{"d_model": 256, "d_mlp": 576, "activation": "swiglu", "norm_place": "pre", "norm_eps": 1e-05, "init": "normal", "init_std_o": 0.0396, "init_std_up": 0.0396, "optimizer": "adamw", "grad_clip": 2.0, "warmup_steps": 264, "doc_mask": true, "train_tokens": 808600000}
MLP neurons of a small language model. Each row is named by its layer, matrix (gate and up: input weights; down: output weights) and neuron, and shows model dimensions 96-191. Each number is 200 + 30 x the weight over its row's rms, rounded and kept within 0 to 999. A neuron's up and down rows have the sign that makes its largest values positive.
After each neuron's rows, "fires on" lists the tokens most often at its 100 highest values on Wikipedia text that the model never trained on.

L4.gate340,227,204,258,200,167,235,233,165,248,224,184,187,198,202,179,298,176,268,205,211,217,176,209,213,215,220,194,239,189,200,212,182,203,166,218,227,183,230,162,191,230,207,228,218,201,145,208,234,160,126,236,169,188,207,235,210,168,157,189,262,181,229,163,184,205,171,228,187,242,151,297,178,170,242,157,167,208,150,238,208,160,184,232,245,187,155,199,220,165,189,214,186,200,202,176,162
L4.up340,223,232,250,249,187,192,227,193,217,213,176,185,158,235,209,181,218,232,172,260,153,179,171,234,177,218,195,181,198,209,211,147,187,170,185,212,203,213,169,192,233,191,164,236,159,171,186,195,200,159,225,173,174,184,186,231,172,159,226,203,171,264,175,244,190,197,175,154,215,172,250,199,222,191,177,158,159,203,219,197,193,195,227,189,262,180,206,239,186,158,204,213,241,152,136,165
L4.down340,172,203,170,260,180,186,168,150,239,229,212,201,251,237,202,161,198,165,158,243,230,198,191,187,197,197,183,129,177,211,177,200,154,205,222,117,219,156,174,256,196,206,219,225,197,253,197,208,174,169,163,188,199,224,196,271,224,187,277,131,183,240,161,235,207,223,214,211,184,152,174,199,210,198,214,183,211,213,169,177,229,193,176,213,262,194,185,231,171,236,147,246,236,242,169,241
fires on: " album", " song", " single", " group", "ong"

L12.gate258,246,217,246,162,206,146,175,226,145,217,141,215,175,200,246,154,128,186,193,199,173,254,193,203,206,246,163,182,169,233,199,229,185,214,200,194,150,184,210,210,205,205,210,246,266,148,204,211,199,143,203,226,178,239,225,238,161,192,245,237,199,216,160,212,227,152,208,176,222,217,233,245,235,199,185,184,216,173,158,172,143,220,143,198,219,253,228,187,221,184,214,168,195,259,163,170
L12.up258,193,227,254,140,148,190,207,228,201,212,229,178,253,192,211,252,138,197,173,205,147,179,224,228,247,225,158,108,209,235,165,203,242,216,239,180,186,251,169,202,224,190,170,181,234,216,216,250,169,240,194,187,184,194,134,222,171,172,227,225,195,232,179,208,224,147,202,194,230,211,237,227,188,208,217,178,177,142,244,194,170,201,163,141,201,197,216,198,214,240,181,191,212,196,241,183
L12.down258,211,184,139,235,163,176,175,211,229,182,249,198,143,232,158,202,231,209,183,174,175,223,202,220,259,219,151,239,165,154,213,217,230,197,194,190,206,221,208,237,193,194,194,227,222,208,223,217,220,198,195,208,199,215,240,186,212,176,288,195,224,229,235,148,173,146,160,236,171,175,250,229,234,213,203,204,184,250,204,211,203,185,201,282,212,156,191,203,241,203,166,214,202,204,196,166
fires on: "'", " I", "I", " to"

L4.gate502,185,231,239,229,184,204,186,220,214,214,147,232,217,253,227,235,241,183,212,156,189,186,204,194,171,194,159,193,159,117,171,177,211,212,221,193,227,223,207,216,201,208,258,212,239,246,175,212,242,233,238,222,202,254,224,193,229,172,170,231,203,223,121,181,145,193,217,186,197,259,259,217,158,216,258,144,234,216,151,247,167,196,184,233,203,199,194,212,207,215,235,144,219,219,262,148
L4.up502,174,202,226,232,188,211,158,221,209,202,207,175,211,215,194,190,225,209,209,170,225,218,206,241,214,178,184,232,196,265,251,151,217,185,175,187,204,195,204,217,174,199,175,161,230,178,274,187,189,198,208,223,236,223,167,164,179,208,197,192,225,184,209,191,223,175,264,252,249,216,226,267,182,214,222,165,126,239,150,176,213,215,243,206,159,177,205,185,227,183,184,167,234,269,207,223
L4.down502,240,149,205,218,202,185,234,226,169,200,202,204,205,171,195,213,153,248,231,231,202,200,168,241,210,159,171,206,239,179,240,198,213,215,224,173,227,178,216,163,131,221,201,199,236,181,167,209,228,202,236,292,264,226,224,219,203,222,200,257,182,159,188,234,216,169,231,249,174,182,175,179,228,181,155,201,218,185,215,216,177,190,145,170,196,180,200,227,230,271,224,170,275,171,185,185
fires on: "ing", "row", "form", "ol", " being", "ar"

L8.gate462,183,197,222,214,205,235,225,169,159,230,173,249,227,152,134,150,182,165,224,206,153,194,241,220,142,179,140,230,178,211,208,186,264,169,234,185,204,188,186,249,218,254,208,149,165,197,189,223,232,178,192,238,214,153,207,241,159,222,219,189,177,178,236,197,180,201,218,186,159,161,227,237,213,187,176,178,175,232,184,163,242,251,188,157,136,221,205,182,190,220,234,219,198,219,181,171
L8.up462,174,130,206,225,203,173,207,175,159,173,225,159,206,219,227,176,163,220,231,193,229,169,211,219,215,159,188,169,188,188,200,224,234,178,185,168,208,196,192,173,162,279,187,209,219,202,174,274,210,157,248,179,176,183,228,214,193,240,211,251,235,216,192,176,234,196,174,161,229,158,200,217,243,225,178,200,205,210,177,173,149,170,170,209,191,167,183,195,223,177,260,244,188,146,208,232
L8.down462,248,139,190,281,246,225,238,219,175,223,184,259,221,226,166,212,220,209,228,167,196,202,189,199,177,240,193,250,199,184,238,214,138,215,219,192,211,181,208,224,207,196,187,197,206,188,202,213,174,248,197,245,192,196,201,202,195,253,271,161,203,233,184,224,214,215,172,222,161,199,211,133,215,170,157,238,193,226,172,160,151,170,287,174,180,228,146,211,188,219,214,214,179,226,231,188
fires on: "t", "ct", "P", "g", "c", "and"

L8.gate443,146,136,219,199,201,198,175,178,139,164,150,176,198,210,169,214,179,211,190,257,202,224,153,205,199,202,235,246,196,182,181,201,212,170,170,179,208,201,158,229,188,203,224,205,229,211,189,199,216,191,205,203,200,197,210,132,237,191,173,199,219,271,217,244,227,211,152,169,207,180,173,168,243,189,239,219,193,188,219,226,192,191,221,172,147,196,216,211,241,188,238,168,192,213,200,275
L8.up443,128,180,147,181,194,200,156,203,205,211,263,198,154,188,209,158,217,175,155,177,199,234,200,186,200,236,226,160,223,177,218,166,174,234,163,137,148,199,175,241,151,191,182,193,164,277,148,178,186,184,224,201,186,225,157,194,224,234,162,153,249,210,249,180,220,229,211,164,215,254,168,165,265,169,180,211,179,234,212,231,223,144,216,181,205,267,213,220,175,182,213,217,195,215,240,254
L8.down443,270,211,187,218,206,186,178,229,232,241,180,246,220,206,204,240,173,184,226,199,220,205,198,233,212,161,200,130,184,180,235,222,201,264,205,226,196,205,178,168,206,202,231,239,163,179,206,218,216,201,155,254,236,218,162,174,209,196,245,199,152,160,197,182,219,191,240,198,168,216,134,246,188,109,191,193,243,168,203,180,190,204,219,208,193,203,263,190,183,243,181,166,210,202,200,201
fires on: "es", "ers", "s", "men", "er", "en"

L8.gate36,193,174,256,227,177,224,203,238,199,221,178,208,220,231,223,145,157,247,230,216,192,204,231,188,205,195,149,174,219,213,194,192,199,206,211,219,195,220,200,176,166,298,195,233,167,198,247,214,195,187,216,182,210,144,224,229,235,210,233,210,181,163,167,169,227,168,164,196,194,188,209,179,235,251,225,219,222,183,222,211,204,194,200,225,193,225,218,201,213,156,230,181,186,186,232,210
L8.up36,190,224,210,185,195,181,204,219,148,244,216,225,180,216,203,141,173,170,197,194,249,189,223,210,191,236,192,190,165,221,192,155,208,175,220,222,169,216,159,220,188,235,180,162,171,171,231,212,167,224,149,190,174,182,253,198,184,215,217,182,190,96,152,152,282,223,219,204,205,169,199,167,228,218,220,237,175,200,260,228,187,209,225,129,164,209,177,159,212,210,185,196,275,220,215,164
L8.down36,177,207,220,225,231,186,227,211,229,197,187,199,169,194,167,186,232,201,232,173,204,191,193,218,201,183,179,190,242,162,223,248,201,224,180,235,191,221,190,199,165,165,237,196,176,242,195,199,190,203,233,244,217,234,189,169,231,264,209,177,210,226,179,213,194,231,153,243,187,191,177,206,183,105,174,171,220,223,209,237,231,168,201,210,117,160,200,219,192,159,221,228,246,274,155,192
fires on: "ci", "ig", "st", "ter", "d"

L4.gate291,186,185,156,195,165,218,237,219,209,214,245,225,211,160,197,197,231,203,151,167,201,207,192,217,245,208,176,286,248,195,190,146,217,170,232,239,176,252,218,217,203,247,158,168,216,217,240,223,170,202,222,164,201,146,254,226,174,167,221,207,207,193,266,179,177,150,180,180,263,174,212,245,233,239,195,215,189,192,190,255,207,201,159,176,171,217,149,187,172,193,135,192,205,214,179,166
L4.up291,216,207,220,213,192,242,191,226,230,213,210,209,193,170,221,216,162,208,202,168,229,236,223,245,213,248,192,230,210,186,221,152,211,177,160,165,165,207,208,199,233,248,212,158,167,264,194,198,191,181,169,206,230,203,211,239,176,230,218,180,172,136,221,181,200,213,179,225,240,181,197,248,206,199,223,155,195,196,253,236,227,184,203,191,245,213,187,155,237,129,132,161,240,211,178,166
L4.down291,225,167,189,221,207,206,213,244,240,208,208,222,193,194,216,183,213,184,241,211,226,168,222,259,199,215,206,191,127,215,175,187,236,193,230,164,173,175,187,180,242,205,229,132,194,211,198,170,202,204,165,258,187,176,158,217,214,196,218,152,233,196,176,184,192,234,226,208,180,181,216,166,243,60,221,189,206,197,218,252,262,259,267,179,255,184,156,145,237,237,193,168,221,223,185,210
fires on: ").", ".", "vol", " while", "li", " but"

L4.gate518,184,214,246,158,166,253,182,169,203,197,261,194,241,177,205,192,186,228,202,235,202,235,136,184,163,240,221,245,224,173,230,251,211,184,233,265,194,212,196,236,240,254,219,158,203,159,144,267,150,151,185,191,237,215,212,206,294,199,208,216,209,244,139,194,202,200,195,215,202,147,183,193,215,201,223,185,180,213,193,232,169,226,211,185,159,223,162,240,248,242,220,197,182,184,238,224
L4.up518,211,191,288,225,161,172,171,216,205,235,166,225,227,120,194,163,215,188,217,235,220,246,212,175,188,188,199,185,209,149,188,176,219,194,187,212,183,180,208,168,200,137,172,225,209,201,202,222,218,174,186,229,206,193,186,239,212,222,226,198,197,205,126,226,221,205,215,171,211,107,184,160,198,194,219,192,206,244,161,162,201,212,160,226,274,196,153,269,210,183,124,248,219,201,215,235
L4.down518,208,199,211,200,215,184,219,212,212,181,166,168,190,193,149,181,206,204,213,180,136,203,221,167,200,228,192,174,226,188,180,232,214,157,162,145,230,229,206,174,182,204,218,239,192,226,243,193,240,161,157,203,251,199,170,218,168,202,223,198,212,202,194,233,260,225,230,161,195,198,172,249,243,223,189,209,209,224,154,159,242,162,204,229,239,220,190,184,191,186,194,227,283,212,194,246
fires on: "in", "ot", " Char", "one"

L2.gate282,185,205,167,152,205,243,239,206,218,233,232,165,184,199,214,210,228,255,201,163,174,175,216,243,244,214,192,227,181,264,174,169,196,209,237,239,232,230,201,170,263,197,184,194,171,182,177,181,217,150,228,239,208,196,220,147,184,199,190,233,195,224,172,181,218,204,216,197,177,266,200,203,194,146,250,245,208,228,167,160,214,198,236,176,170,191,241,230,178,210,185,157,178,198,190,117
L2.up282,174,204,147,150,218,201,236,249,195,210,226,208,187,195,166,251,206,260,219,195,233,166,229,226,202,195,209,248,191,223,134,205,162,179,232,209,260,259,162,192,188,231,172,197,238,177,191,248,215,168,239,249,221,262,184,189,214,234,181,265,208,204,194,215,230,186,171,193,213,288,224,182,213,168,233,176,242,209,181,174,185,172,236,169,184,219,269,211,196,180,204,162,146,246,232,156
L2.down282,176,222,135,192,207,201,189,233,189,224,198,213,193,164,173,225,180,225,217,162,228,184,230,178,190,175,236,187,206,191,185,182,197,197,250,217,208,202,199,165,243,179,152,180,214,193,187,173,200,194,210,214,183,176,182,220,212,260,186,188,242,228,161,187,181,187,196,199,188,201,186,206,229,47,250,206,234,225,192,177,227,190,203,184,164,200,252,217,166,130,203,136,148,233,177,150
fires on: " pa", " Pa"

L2.gate53,236,209,223,182,242,213,191,179,230,157,204,201,223,160,191,184,158,201,181,222,228,205,202,218,223,225,191,199,138,197,232,182,213,266,193,179,214,188,220,185,239,164,202,194,188,130,159,208,217,182,224,184,170,191,182,132,223,250,192,166,193,154,211,233,215,198,213,170,231,178,261,139,209,233,203,162,192,248,207,238,136,233,174,214,210,184,235,259,210,210,196,209,187,206,189,215
L2.up53,225,176,249,212,202,136,231,212,172,159,207,157,187,195,180,179,205,269,120,218,207,165,178,174,253,216,146,156,198,253,206,199,216,261,198,184,236,165,227,198,208,187,183,157,182,185,184,198,230,202,167,201,124,216,206,174,225,216,204,162,216,213,264,179,170,199,197,167,228,188,222,196,167,247,210,209,235,232,210,228,208,200,172,207,200,246,136,206,239,223,230,213,141,229,172,190
L2.down53,296,167,239,166,217,216,246,228,197,151,210,190,247,222,207,223,211,228,155,226,219,197,189,182,231,235,206,199,204,239,219,208,223,208,215,183,199,189,206,160,204,191,162,159,181,153,183,214,209,244,128,199,154,196,206,199,203,242,265,189,166,199,273,164,222,156,241,157,196,197,218,201,193,186,182,236,200,226,215,237,215,184,209,230,177,226,175,241,263,204,177,222,151,195,189,192
fires on: " Paul", " Robert", " May", " David", " Thomas"

L3.gate227,224,228,207,178,218,226,251,197,129,211,213,249,175,267,198,182,240,164,245,318,172,197,212,168,180,204,191,189,184,248,201,210,178,174,235,178,175,203,195,189,164,209,167,193,176,176,207,246,229,243,189,178,189,194,206,223,172,197,254,213,117,187,200,161,226,222,238,237,190,160,193,214,221,186,192,166,184,229,199,182,167,213,233,218,200,222,195,189,197,199,205,187,195,208,191,256
L3.up227,152,183,245,186,188,206,229,208,160,166,214,224,186,208,185,201,210,193,221,244,197,267,201,242,255,212,153,218,209,227,167,194,169,149,208,178,167,173,225,164,164,158,187,126,190,133,154,196,213,234,157,248,219,240,243,203,185,231,184,261,179,120,233,201,206,191,219,225,187,261,182,198,189,203,216,217,185,220,171,227,228,162,209,193,241,181,210,184,195,179,207,160,222,140,151,232
L3.down227,211,173,230,215,199,198,194,217,128,172,232,225,215,224,180,162,202,218,237,246,191,206,155,178,246,177,162,223,196,194,231,196,153,182,198,199,194,196,189,189,115,217,229,149,170,169,162,207,182,228,178,259,176,178,268,220,171,190,180,212,212,186,214,170,179,230,232,180,236,185,181,191,161,154,195,196,183,209,196,215,204,205,220,199,266,172,238,233,229,219,227,186,256,148,142,258
fires on: " years", " year", " season", " period", " war", " month"

L8.gate324,199,180,228,211,193,187,216,202,225,265,134,157,168,191,207,203,191,217,208,210,176,221,204,224,201,282,197,205,170,209,224,210,188,187,209,224,249,196,203,269,211,189,194,186,223,143,210,248,214,187,214,191,188,192,225,169,185,209,205,189,164,276,179,173,209,140,148,227,206,241,157,159,198,205,178,184,208,163,196,195,171,163,227,229,175,177,200,165,180,236,243,211,188,192,248,191
L8.up324,201,210,195,197,147,180,175,171,174,242,151,172,185,188,183,185,199,175,151,184,160,231,222,164,148,207,177,238,218,152,176,199,176,213,235,201,222,207,195,208,244,168,169,209,198,174,149,227,213,160,203,175,246,135,218,171,206,225,146,189,202,209,238,232,212,180,219,170,153,215,164,213,223,225,157,150,204,220,179,213,186,234,186,202,182,185,135,224,181,205,208,220,234,164,193,197
L8.down324,189,206,197,267,184,200,191,205,209,188,176,218,181,198,260,199,224,227,222,213,188,227,188,224,204,258,205,155,207,186,150,188,165,177,195,200,213,233,162,221,219,212,253,183,186,200,196,190,199,188,173,117,179,199,162,214,186,216,216,199,215,204,177,210,268,241,173,212,188,213,186,224,224,121,168,163,222,221,212,183,217,227,199,230,203,241,163,248,171,214,187,223,226,143,168,193
fires on: "l", "-", "ot", "t"

L6.gate13,200,140,170,196,198,202,188,180,188,274,151,230,234,236,189,234,213,178,209,143,203,222,235,199,239,215,200,192,225,152,217,173,212,151,216,187,251,160,160,217,201,234,206,188,194,168,193,211,211,205,190,197,211,160,220,97,194,180,227,179,185,190,232,202,202,199,193,252,200,204,168,204,228,218,189,190,209,202,163,199,169,231,229,199,218,227,202,154,205,229,209,123,135,194,179,229
L6.up13,182,212,126,268,172,204,159,205,217,217,176,176,191,170,215,217,205,138,157,193,164,213,204,195,182,157,237,211,179,216,228,152,187,167,166,180,242,205,237,188,232,164,230,150,158,189,173,213,224,204,186,133,156,194,189,218,184,237,164,203,192,224,206,177,237,173,204,213,158,203,210,201,208,175,208,164,240,225,218,237,173,204,232,220,171,167,185,194,213,163,150,197,172,229,207,149
L6.down13,248,179,197,151,214,181,172,146,197,239,218,269,207,176,203,210,177,204,197,193,140,212,240,200,167,147,219,223,219,219,196,212,238,165,189,194,211,140,248,182,186,182,194,256,254,242,201,225,204,199,216,211,193,205,221,194,183,164,190,180,219,220,208,197,181,157,176,237,235,206,235,203,205,245,156,150,158,204,143,203,214,129,183,222,173,184,177,224,194,231,172,255,206,198,147,231
fires on: "l", "-", "c", "ur", "al"

L8.gate92,196,132,254,191,179,212,228,183,195,280,168,230,173,178,204,184,241,221,152,223,193,197,241,240,161,207,191,174,219,226,181,184,162,164,186,268,232,176,216,226,234,229,174,188,182,191,192,150,184,193,177,229,241,216,179,216,238,262,251,168,225,241,213,250,153,234,173,196,111,225,184,174,220,179,188,188,147,153,188,148,208,207,167,179,173,217,234,170,244,229,165,204,229,213,224,177
L8.up92,222,214,177,202,207,126,218,216,179,231,197,183,150,206,171,261,231,199,170,191,186,235,181,191,156,200,179,224,199,207,215,183,188,179,228,194,243,203,152,256,147,176,203,261,237,221,190,132,154,157,229,220,224,181,211,187,196,225,213,189,201,243,211,153,193,211,194,198,231,219,140,185,197,215,195,232,262,185,258,216,189,156,230,172,124,234,179,202,202,200,154,207,188,182,201,132
L8.down92,266,192,244,237,220,226,194,199,246,222,199,136,152,173,168,206,174,238,204,199,211,200,212,234,191,185,255,198,241,219,249,159,182,160,217,271,207,211,225,180,210,210,214,236,228,198,179,201,240,217,177,233,200,229,179,174,228,246,220,151,204,216,220,216,233,233,196,219,190,195,186,204,209,186,197,187,130,200,157,185,217,235,238,187,195,192,222,185,234,150,179,176,197,191,219,170
fires on: "B", "G", "L", "Career", "D", "P"

L2.gate488,207,230,218,220,151,166,195,134,160,217,227,236,179,173,233,223,219,245,206,243,164,150,183,210,240,245,207,212,236,225,213,200,214,191,167,198,153,216,240,206,257,206,194,145,149,204,215,234,191,174,132,240,192,172,223,253,206,253,199,193,179,203,243,231,167,202,184,166,238,199,216,163,209,181,222,222,209,184,152,194,198,246,168,185,202,201,228,212,185,179,150,233,142,245,173,190
L2.up488,186,213,194,190,215,167,220,142,213,248,227,226,122,165,245,241,212,244,149,229,212,156,179,205,243,197,148,212,202,169,191,252,207,215,184,187,170,199,239,196,235,273,151,133,140,200,190,201,203,195,201,228,177,157,215,190,246,210,168,182,209,159,200,207,132,191,194,140,240,196,224,180,171,182,192,246,212,210,191,107,187,188,160,190,201,240,226,214,271,199,207,228,228,213,132,154
L2.down488,234,202,216,179,215,240,199,208,230,219,196,252,195,212,190,208,217,270,207,235,149,184,195,157,215,245,217,174,161,168,232,209,210,155,195,237,157,187,171,188,182,186,163,152,170,183,196,237,232,214,203,173,167,175,174,235,226,259,185,194,199,180,219,199,227,213,232,160,222,183,226,168,182,70,231,227,203,209,249,184,208,256,244,216,164,193,194,255,244,167,189,205,191,210,188,187
fires on: " John", " Robert", " Peter", " Paul", " William"

L3.gate64,188,224,209,202,236,206,178,173,234,226,258,208,205,177,200,191,156,211,192,182,168,225,206,186,210,153,157,214,141,200,221,176,154,198,140,227,215,244,220,242,235,140,191,226,268,183,202,158,213,203,219,220,198,206,186,212,235,248,206,170,251,218,240,188,175,186,234,191,198,207,174,177,210,203,238,197,209,197,219,199,188,231,178,199,218,238,154,226,217,181,207,135,268,202,219,204
L3.up64,267,208,207,197,167,202,179,175,188,213,201,196,159,210,204,202,248,164,219,185,204,205,164,214,212,246,197,204,178,169,251,238,183,152,198,226,208,208,214,222,216,183,181,224,211,187,204,150,245,173,220,214,182,258,186,194,137,199,182,167,195,252,236,193,229,251,229,210,250,137,185,200,222,187,205,205,140,223,247,244,208,222,211,236,148,186,156,228,240,171,242,186,205,174,146,170
L3.down64,231,156,175,220,209,200,171,138,251,144,221,202,194,205,225,241,185,199,241,207,152,204,177,185,204,239,186,198,169,185,198,159,177,203,149,242,156,177,223,214,201,199,233,205,142,225,230,252,171,175,155,224,191,233,206,243,254,195,214,159,227,204,264,229,171,243,205,242,213,169,226,132,224,174,180,220,178,194,197,227,247,212,224,208,193,226,189,238,202,169,202,217,194,183,153,182
fires on: "ck", " g", "==", "low", " cover"

L4.gate551,219,231,188,189,232,135,197,241,167,252,171,197,242,277,282,240,216,197,157,172,233,183,203,133,149,188,120,184,192,186,161,199,190,190,253,202,156,210,212,160,214,230,259,214,193,188,246,213,217,221,231,214,220,234,195,202,211,183,231,223,154,254,183,215,211,234,219,192,220,183,216,209,227,219,236,185,254,224,181,185,213,203,205,158,207,194,181,148,243,208,224,162,196,223,250,196
L4.up551,201,175,177,243,236,163,213,178,216,205,167,146,179,237,236,195,217,229,175,213,166,148,219,242,195,170,174,204,210,195,228,224,208,171,217,188,233,206,190,156,226,162,268,183,175,203,190,216,201,191,253,162,179,200,184,154,195,156,199,189,174,197,208,189,225,207,190,131,207,211,195,213,251,204,237,234,159,195,202,188,199,182,201,183,181,226,228,202,194,235,178,214,232,229,228,162
L4.down551,219,179,252,187,180,184,136,183,203,201,208,173,213,190,201,205,205,149,235,169,154,209,219,181,144,127,221,208,244,202,164,225,199,198,188,196,140,208,197,161,206,159,154,187,166,160,209,183,243,162,200,187,189,171,182,216,197,232,222,224,191,185,237,229,215,183,190,213,222,226,198,212,216,176,149,185,182,154,161,211,182,141,220,207,241,192,188,223,172,204,193,165,233,156,123,229
fires on: "ical", "U", "ar", "ol", "ha"

L12.gate554,208,222,237,195,275,194,226,236,167,178,174,210,205,185,188,226,207,195,191,150,208,228,175,214,232,220,206,159,159,123,146,146,234,183,200,188,206,231,253,164,168,215,242,246,206,151,217,201,232,173,191,225,216,206,192,179,271,229,201,165,163,207,210,227,276,205,182,184,236,225,194,199,226,219,238,217,186,178,179,250,199,220,204,188,226,203,191,247,155,221,130,197,222,223,188,184
L12.up554,209,271,191,156,206,279,262,183,193,170,237,199,194,243,228,215,218,133,163,201,174,186,187,223,200,222,198,203,183,197,188,210,189,206,185,221,224,230,243,179,227,173,188,150,181,172,245,228,223,201,161,208,149,176,207,142,212,172,224,177,178,185,192,183,165,210,200,152,196,223,217,190,185,176,236,177,190,174,128,155,219,242,165,210,156,210,195,176,225,197,181,205,175,186,159,214
L12.down554,221,201,230,164,195,204,179,209,167,209,215,174,219,224,178,175,168,246,162,209,179,160,224,218,214,233,186,165,186,182,219,245,227,165,190,174,213,165,206,163,195,200,189,268,232,202,218,182,175,232,182,168,181,221,224,218,200,164,191,186,182,164,198,241,239,175,167,214,188,175,159,157,232,177,259,159,188,179,197,177,237,197,208,186,226,235,224,204,244,245,224,150,223,194,226,170
fires on: "i", " the", " first", " no", "th", " mo"

L3.gate183,171,160,210,199,214,243,232,233,197,172,191,233,151,157,160,218,157,230,175,180,181,188,217,234,219,173,191,232,193,219,217,214,171,235,251,180,214,227,196,174,243,184,182,143,209,187,161,230,224,225,218,248,248,217,208,220,190,225,190,228,230,173,150,163,209,172,231,194,222,214,193,115,151,169,217,235,222,170,244,206,144,234,260,276,172,170,226,216,192,173,252,135,203,195,166,203
L3.up183,177,170,193,192,179,241,210,197,196,175,184,199,135,152,209,195,162,194,197,208,166,214,229,213,203,166,196,211,195,208,218,209,153,251,261,202,211,228,205,125,207,186,141,194,198,178,194,244,236,238,222,258,244,191,204,237,161,237,173,254,215,186,196,195,211,150,205,185,221,214,226,165,182,168,229,208,233,163,205,201,161,207,254,266,182,208,226,221,189,152,248,167,182,205,208,171
L3.down183,165,170,203,232,208,231,218,204,198,154,152,203,148,186,190,211,204,187,147,178,185,207,213,203,133,213,233,174,221,205,199,209,191,222,193,205,196,179,139,143,166,214,153,191,231,201,192,204,251,208,248,234,187,158,138,238,222,237,193,196,197,199,190,199,173,138,189,208,202,251,232,162,172,57,192,222,228,202,234,187,221,205,218,150,165,204,151,203,158,186,241,173,185,252,216,210
fires on: "pi", " Pi", " Ni", " Pa", " Ri"

L12.gate59,232,210,180,233,189,132,189,180,176,145,229,218,221,181,198,226,212,189,188,158,189,223,199,243,199,234,200,190,202,203,185,232,275,213,253,158,215,190,274,211,187,176,158,187,196,181,194,234,248,185,215,207,227,217,186,217,284,193,212,194,203,159,190,193,227,192,195,233,228,198,234,210,251,201,207,217,208,189,178,196,177,192,229,164,205,193,226,155,181,239,157,130,227,228,210,180
L12.up59,169,228,176,144,218,223,230,224,156,209,213,230,210,220,179,248,226,158,220,205,200,218,259,178,200,233,237,178,170,194,165,179,200,230,149,191,215,166,210,204,192,189,178,245,214,180,215,191,214,173,205,156,205,161,194,209,203,149,196,245,211,221,178,157,211,218,198,160,166,231,254,223,220,186,167,201,192,230,201,197,176,205,154,195,173,235,226,186,242,179,246,195,216,245,163,197
L12.down59,222,159,252,230,190,259,214,213,224,220,209,178,192,196,195,230,233,253,187,165,197,182,209,163,167,179,203,178,226,183,203,179,177,217,257,188,182,233,210,236,194,216,210,263,205,256,130,172,207,169,200,200,191,200,198,209,171,246,143,161,187,232,246,234,203,258,167,231,157,161,261,167,206,201,228,199,210,204,191,157,232,213,219,202,158,172,153,215,197,201,231,217,190,166,220,221
fires on: "'", " this", " first", " I", "th"

L4.gate526,221,281,257,218,210,165,182,176,215,187,209,234,240,160,237,247,179,225,258,214,211,191,146,170,167,179,151,207,178,179,135,198,160,258,227,189,148,223,216,161,218,166,198,223,211,232,199,196,245,147,257,230,260,191,201,200,228,179,133,255,170,242,150,205,242,224,215,181,234,193,191,164,169,200,213,226,186,195,202,213,162,188,193,255,201,231,193,167,167,236,186,193,194,217,159,181
L4.up526,155,238,208,278,204,186,200,205,212,150,241,194,192,144,258,197,184,185,242,162,183,173,193,196,162,237,207,192,191,236,187,236,231,181,175,167,129,221,245,199,188,209,189,177,193,166,201,231,285,218,210,170,241,213,194,205,215,195,184,225,240,203,183,198,194,165,230,200,172,181,226,198,196,190,158,214,188,181,157,176,192,188,182,198,222,222,226,190,163,149,112,192,184,217,186,194
L4.down526,200,212,192,238,224,195,195,232,211,149,217,189,212,192,206,205,230,193,249,189,209,229,196,176,187,242,198,123,233,234,242,205,183,195,133,173,196,194,191,237,151,223,202,195,130,213,208,216,226,200,184,232,253,255,218,208,190,224,194,188,212,172,209,177,234,188,180,166,248,182,204,201,216,172,133,230,182,213,175,238,180,194,196,136,200,227,239,175,162,172,155,124,249,189,195,222
fires on: " no", " No", "ol", " mo", "ar"

L2.gate555,200,200,192,146,262,196,179,206,157,197,211,218,245,206,142,210,253,203,204,228,251,221,204,200,205,213,213,199,192,282,196,185,202,200,169,171,228,228,216,188,216,152,177,216,210,190,184,234,162,229,236,194,197,239,273,163,176,256,211,171,250,171,213,215,160,162,222,248,193,185,144,231,161,167,213,205,170,219,158,211,199,222,212,243,231,215,251,242,227,217,202,198,229,229,221,233
L2.up555,161,141,187,213,223,243,232,192,127,220,170,225,219,217,138,209,241,217,224,234,225,243,195,158,175,210,226,209,200,280,161,213,175,210,170,148,218,251,186,181,192,210,222,163,213,159,130,232,130,211,253,245,165,241,217,204,182,225,185,202,207,193,196,218,159,194,172,224,176,202,173,239,202,213,239,171,156,178,187,241,225,216,182,158,204,240,188,195,196,153,197,217,212,186,200,201
L2.down555,183,230,183,198,200,143,181,270,159,215,222,228,198,160,168,197,159,230,204,271,257,221,240,309,219,185,205,199,227,241,164,193,204,212,231,161,180,199,223,154,182,203,222,216,197,135,216,224,209,140,251,179,237,215,214,227,182,206,205,162,219,233,224,179,197,196,206,234,218,219,176,220,199,90,168,176,187,228,191,245,152,232,193,181,232,195,188,184,209,181,201,191,189,206,175,253
fires on: " time", " year", " season", "==", "\n", " week"